config.toml
n_kv_head = 2
norm_place = "pre"
qk_norm = false
parallel_block = true
init_std_o = 0.0
init_std_up = 0.0336
lr = 0.00894
lr_mult_o = 1.5
decay_fraction = 0.719
seq_len = 512
train_tokens = 176900000
MLP neurons of a small language model. Each row is named by its layer, matrix (down: output weights) and neuron, and shows model dimensions 32-159. Each number is 200 + 30 x the weight over its row's rms, rounded and kept within 0 to 999.
After each neuron's rows, "fires before" lists the tokens most often just after its 100 highest values on Wikipedia text that the model never trained on.

L4.down165,182,225,246,186,215,185,223,198,186,219,233,180,188,142,218,231,187,221,212,163,180,203,196,202,175,199,216,165,213,234,171,176,211,157,144,193,206,246,170,214,169,215,158,229,226,224,244,241,244,212,139,218,165,191,198,159,199,182,222,147,201,212,221,222,222,183,148,150,203,218,177,230,214,232,222,211,183,240,166,183,168,190,234,280,244,186,145,227,161,172,188,194,154,212,244,227,169,221,177,155,206,224,224,163,190,232,250,226,197,176,173,228,218,199,240,204,195,244,140,172,219,213,136,167,196,170,155,212
fires before: "0", "s", ".", ",", "9", " and"

L8.down591,204,228,247,209,217,157,210,211,226,180,206,177,208,198,165,184,230,181,201,181,180,159,184,208,172,213,183,219,229,238,210,216,142,168,233,195,194,280,179,183,228,189,183,235,213,165,209,147,221,164,179,170,214,223,201,156,210,238,183,195,255,152,191,191,210,210,184,228,264,194,184,188,219,195,163,179,201,196,196,225,159,207,237,167,188,198,224,223,203,173,222,180,213,205,161,169,147,212,138,204,230,236,177,192,151,171,176,162,192,195,209,169,205,220,199,155,189,226,151,254,227,208,150,208,230,248,157,165
fires before: "1", "2", "0", "9"

L11.down313,225,184,161,205,264,193,213,224,233,190,188,205,205,202,193,220,175,160,231,228,164,212,175,212,192,249,191,203,224,151,217,168,218,201,196,163,201,201,218,137,216,216,191,181,217,304,225,185,200,150,221,202,238,199,194,181,196,134,202,139,187,167,147,142,222,178,216,202,210,173,228,207,173,219,251,199,205,138,227,208,148,204,219,228,229,216,187,244,200,196,220,189,192,222,186,210,208,196,207,236,203,150,181,213,259,223,214,190,206,193,134,174,156,259,194,189,226,209,183,160,253,185,227,199,209,141,199,187
fires before: "9", "8", "7", "6", "5", "0"

L11.down24,275,242,208,168,225,238,150,138,237,161,189,170,177,214,195,158,175,206,205,230,170,234,219,218,222,202,176,214,228,174,217,168,233,246,194,220,183,221,181,260,204,225,175,125,181,237,246,190,162,175,169,225,200,253,249,157,243,236,223,202,204,178,223,210,188,199,204,203,189,194,179,210,231,225,184,162,177,199,205,154,200,211,183,129,145,237,204,157,194,146,213,227,181,203,205,174,219,156,178,191,159,213,177,184,234,181,203,163,223,273,222,188,198,177,187,242,208,173,168,237,244,224,197,157,188,206,231,175
fires before: "9", "8"

L3.down547,161,247,220,189,188,199,241,159,198,193,205,176,207,203,222,230,231,227,198,235,159,199,164,211,190,214,161,246,178,275,189,164,197,214,149,215,145,216,161,251,196,199,235,218,215,254,201,265,218,210,241,216,185,188,204,177,130,168,233,207,194,189,194,221,204,188,200,264,225,237,237,148,208,188,160,220,150,240,187,264,228,241,186,272,220,231,155,187,178,200,187,199,200,254,228,150,166,185,223,204,215,224,178,236,240,171,248,184,186,190,227,210,148,221,174,184,197,189,199,161,145,210,236,257,219,202,156,189
fires before: "\n", ",", " ", " the", " he"

L3.down216,217,207,209,228,180,262,191,227,183,188,240,257,199,237,206,222,181,193,220,209,250,157,185,140,229,171,208,237,208,165,219,259,139,204,207,179,205,205,188,192,239,250,210,191,166,214,289,178,167,194,164,220,227,163,247,181,191,177,238,216,218,174,198,194,248,141,221,215,229,201,231,191,206,147,207,226,239,212,188,204,189,199,231,227,174,202,242,193,189,189,212,192,190,207,204,182,199,185,166,171,205,163,151,148,204,151,212,174,188,213,246,198,186,193,224,195,235,192,248,180,171,203,216,189,175,253,167,183
fires before: " |", ";", "–", ")"

L6.down179,166,191,164,248,242,240,192,225,236,207,252,226,212,221,215,211,162,164,213,202,222,193,212,220,205,233,229,207,211,216,216,205,172,248,181,181,174,190,151,132,178,167,204,212,175,201,188,164,204,206,152,216,234,138,226,195,238,222,252,188,201,170,188,193,211,224,261,211,200,174,158,178,203,207,235,197,206,154,173,143,178,227,121,146,220,236,198,237,218,179,187,247,256,209,202,231,163,243,196,214,187,159,178,163,238,142,213,210,268,241,252,166,177,254,203,219,221,210,214,198,149,168,164,138,199,187,171,206
fires before: "2", "1"

L3.down301,159,197,198,195,214,216,220,200,181,230,196,212,229,251,238,234,208,226,167,188,211,215,190,196,193,152,209,281,223,201,163,240,202,170,193,155,193,177,191,143,163,222,195,185,209,163,192,201,164,207,203,172,240,203,215,171,238,252,127,176,154,172,204,200,156,175,216,201,183,203,232,179,220,242,125,191,209,221,173,202,175,167,253,213,127,203,248,183,171,185,199,229,186,177,188,205,173,225,267,214,241,162,193,190,203,187,164,285,189,222,219,202,165,198,254,220,216,183,211,187,138,224,174,177,258,233,227,183
fires before: " |", "0", "==", "s", "9", " =="

L11.down85,200,210,175,164,160,154,199,195,180,240,143,235,217,163,187,224,201,218,242,184,200,223,149,208,159,211,202,230,191,187,184,192,201,243,215,237,135,220,250,197,217,159,212,202,237,219,166,176,173,214,163,173,202,183,198,211,93,207,199,187,178,264,124,205,211,173,231,206,169,180,218,186,241,249,154,154,166,204,207,208,211,198,213,188,193,227,204,179,210,160,213,213,207,186,191,267,214,231,125,209,164,240,217,212,155,208,171,188,169,201,203,163,216,195,257,182,170,227,237,182,239,202,214,179,199,213,178,223
fires before: ",", ".", " and", " he", " in"

L3.down83,190,197,187,271,181,181,178,198,182,212,261,177,189,240,204,207,171,235,228,182,250,233,179,165,143,200,183,193,180,188,167,208,148,193,175,181,159,203,219,176,245,195,274,274,218,216,236,255,159,214,193,192,212,198,215,187,187,233,143,198,172,223,131,149,163,197,230,218,214,187,224,192,193,170,206,154,198,221,221,254,193,223,218,236,148,242,190,181,221,186,225,245,177,234,247,155,201,208,217,198,163,245,221,204,225,174,174,193,188,202,228,190,202,181,244,182,173,158,175,211,200,229,153,213,247,192,184,131
fires before: " as", " is", " was", ".", ",", " for"

L6.down501,203,177,221,181,245,187,228,192,191,194,180,200,181,161,167,199,208,191,159,110,203,233,186,196,214,156,163,202,168,164,233,197,200,181,179,210,242,166,248,192,205,251,213,152,158,193,194,231,233,188,138,272,221,208,253,255,210,209,157,286,224,185,213,199,138,236,224,232,262,196,162,177,192,172,193,183,197,164,192,175,202,212,186,210,204,230,194,166,181,195,239,232,168,163,135,202,267,254,185,189,243,162,201,201,164,194,251,188,164,187,167,200,179,157,177,227,185,197,223,209,197,222,252,212,220,220,226,179
fires before: " ", ".", "ing", ",", "ell"

L4.down534,200,217,196,156,135,198,235,197,204,209,185,147,157,187,214,244,176,227,232,203,203,188,176,198,209,178,222,212,210,183,251,250,272,256,260,207,149,173,223,151,176,151,238,200,175,187,212,186,208,232,167,237,294,252,135,138,210,196,182,274,145,202,193,196,229,200,227,163,186,210,193,216,177,189,223,210,209,210,144,179,188,168,157,239,224,190,144,212,209,194,177,189,227,217,232,173,252,201,190,192,189,200,187,250,155,159,174,216,217,149,200,188,183,224,208,190,225,154,223,183,221,208,225,241,226,199,186,237
fires before: " |", "7", " m", "3"

L8.down473,259,185,246,184,172,191,213,186,142,184,205,239,149,186,185,183,166,136,173,223,189,229,243,244,225,198,190,250,177,187,218,213,212,168,179,150,145,173,212,317,163,186,187,210,182,201,280,236,215,224,157,177,168,187,173,215,247,228,239,275,225,204,215,183,197,151,193,177,197,164,218,198,216,210,195,169,200,196,192,197,216,216,223,177,172,181,209,214,228,210,235,204,214,188,179,218,200,158,216,231,179,180,206,233,191,262,201,167,176,204,196,211,168,193,163,211,147,216,239,187,198,178,178,225,216,189,204,238
fires before: " the", " a", " his", " its"

L3.down30,204,218,211,174,210,173,207,188,211,215,202,188,225,234,172,227,173,230,213,201,205,235,191,205,206,244,120,173,228,176,120,190,159,163,217,146,146,227,269,201,296,191,157,173,240,205,206,170,187,234,194,225,234,154,213,215,152,219,202,217,224,188,145,206,172,225,246,195,234,195,230,202,172,222,183,177,187,208,201,146,224,204,253,143,201,228,180,194,157,213,199,180,215,201,242,237,231,222,160,261,216,196,221,202,187,238,220,202,194,205,200,221,180,208,138,131,187,182,239,197,195,219,196,209,234,186,223,188
fires before: "\n", "==="

L3.down147,188,175,175,244,201,219,165,223,227,178,196,235,261,203,213,198,190,204,228,127,171,241,197,184,160,173,195,136,239,280,176,257,226,218,225,190,223,198,212,210,176,230,249,236,183,160,192,179,207,239,227,191,204,237,147,183,166,207,204,238,188,199,153,238,210,196,198,235,185,227,214,236,227,191,247,216,198,139,183,158,172,230,175,189,190,232,224,155,236,203,165,192,211,187,236,221,222,169,206,223,200,195,180,175,165,175,183,254,201,280,175,185,236,238,190,196,223,269,187,183,205,197,152,251,199,134,193,161
fires before: " not", " be", " have", "or", "n"

L7.down212,136,192,198,214,152,204,223,187,237,219,184,232,222,210,161,170,163,156,187,161,195,180,221,172,156,164,235,218,186,190,166,240,224,227,228,120,176,196,185,212,197,162,206,170,301,213,196,214,176,184,194,202,209,172,191,159,196,249,182,180,139,202,169,169,213,237,283,202,186,186,244,175,271,225,198,213,193,147,198,159,210,206,213,165,165,198,212,185,183,239,178,186,152,212,182,199,217,232,224,194,181,238,185,212,188,244,182,241,191,210,165,224,208,169,183,194,196,251,234,191,161,220,208,162,176,275,200,152
fires before: "==", ":", " by", " ==", " to", " from"

L6.down415,203,214,191,199,168,184,220,188,221,232,177,174,168,230,162,218,137,178,199,213,204,210,199,217,167,192,201,207,220,163,200,216,192,209,209,155,207,229,206,180,204,159,204,239,212,251,184,208,211,190,146,187,203,151,210,170,257,209,177,263,126,158,195,226,166,245,251,230,203,208,199,226,196,184,195,142,196,224,193,204,187,210,198,165,196,164,235,264,260,216,207,210,214,241,170,187,199,186,172,181,221,166,246,169,172,227,236,193,207,258,180,236,150,205,156,160,172,226,161,176,141,203,227,200,243,281,190,242
fires before: "|", "\n", "|---|---|---|---|---|---|", "|---|---|---|---|---|", "|---|---|---|---"

L4.down12,230,163,226,242,182,212,181,193,182,207,175,259,197,160,193,183,177,203,183,209,183,255,193,202,179,231,208,223,173,184,142,188,192,184,159,187,172,198,203,274,240,218,158,250,204,169,204,167,203,254,222,174,157,174,209,171,240,198,251,177,162,179,188,184,213,222,210,185,165,179,244,226,269,209,195,183,223,214,215,217,298,196,207,231,201,197,184,196,155,199,175,103,154,183,207,246,220,203,199,213,210,234,206,272,207,241,201,178,178,215,169,181,196,193,143,183,161,169,229,220,186,211,188,271,143,195,209,205
fires before: " the", " his", " "

L4.down116,183,210,180,196,210,218,219,202,142,201,182,162,173,180,208,208,198,193,229,221,221,157,192,192,234,148,242,209,174,182,254,260,216,216,230,253,137,229,208,167,204,202,188,142,203,174,182,189,186,221,187,235,271,172,224,163,159,184,163,260,155,166,198,118,198,240,257,169,205,185,255,212,205,197,210,226,243,178,117,197,190,170,154,216,215,186,196,205,181,253,224,177,206,201,195,166,223,174,200,183,189,201,213,216,192,207,256,181,194,240,198,179,202,207,198,201,182,131,244,184,230,218,196,213,217,260,216,260
fires before: " |", "%"

L3.down323,218,221,189,178,196,171,150,199,201,150,209,219,179,198,209,262,183,168,201,225,207,212,214,199,204,222,205,192,223,227,203,213,205,165,173,200,181,244,188,246,181,185,208,205,192,168,223,189,212,163,271,223,241,268,193,201,275,164,175,214,162,262,274,155,200,216,171,232,206,214,193,219,165,203,198,170,236,195,233,160,244,219,237,171,200,201,187,142,238,236,220,234,173,194,201,176,212,245,206,223,188,124,179,204,247,189,177,147,219,223,241,179,193,249,189,224,257,228,198,197,184,207,228,213,187,264,156,167
fires before: "8", "9", "2", "5", "6", "7"

L3.down278,156,205,180,177,206,223,225,161,209,195,220,217,233,181,207,231,188,182,147,160,179,199,233,163,181,198,246,174,136,249,182,159,172,262,155,221,201,234,206,221,247,164,190,179,258,197,191,142,246,232,178,192,171,142,193,180,192,164,188,253,219,183,205,197,203,225,177,194,211,228,162,204,187,220,174,197,200,233,235,158,194,209,212,181,200,171,242,134,228,224,196,227,194,178,189,190,187,242,254,247,156,203,196,225,260,181,257,190,177,221,217,170,190,167,230,221,154,234,218,217,244,243,172,210,122,209,230,166
fires before: "s", ",", "t", "\n"

L6.down417,204,203,194,228,179,198,234,177,150,245,146,191,240,249,223,223,164,161,116,190,211,199,239,179,210,183,188,229,186,227,196,252,194,226,172,198,182,181,242,178,240,191,248,215,223,264,199,166,170,197,208,199,211,200,252,207,211,172,217,221,172,265,175,175,208,157,207,165,178,168,176,190,210,209,207,184,199,212,181,186,183,210,177,242,236,224,218,138,219,178,143,168,187,162,155,204,215,160,167,216,201,245,205,233,199,245,201,251,247,228,143,212,207,125,214,221,201,129,249,212,168,184,222,207,235,177,212,164
fires before: "1", "2", " ", "3", "9", "8"

L4.down170,203,217,223,189,177,205,159,225,178,233,176,250,225,199,172,262,195,178,209,152,221,211,195,201,221,208,225,229,140,186,208,157,170,197,179,151,203,222,232,165,254,159,203,214,241,182,211,204,225,229,186,138,200,219,179,190,230,182,257,210,218,202,178,264,192,228,183,248,226,213,171,138,175,161,180,176,187,181,166,209,225,195,190,196,223,160,177,236,227,177,231,216,255,211,206,132,217,213,236,164,182,213,223,263,151,158,213,179,212,194,222,209,184,186,169,193,172,177,207,178,168,154,196,185,217,226,175,180
fires before: "\n", "-"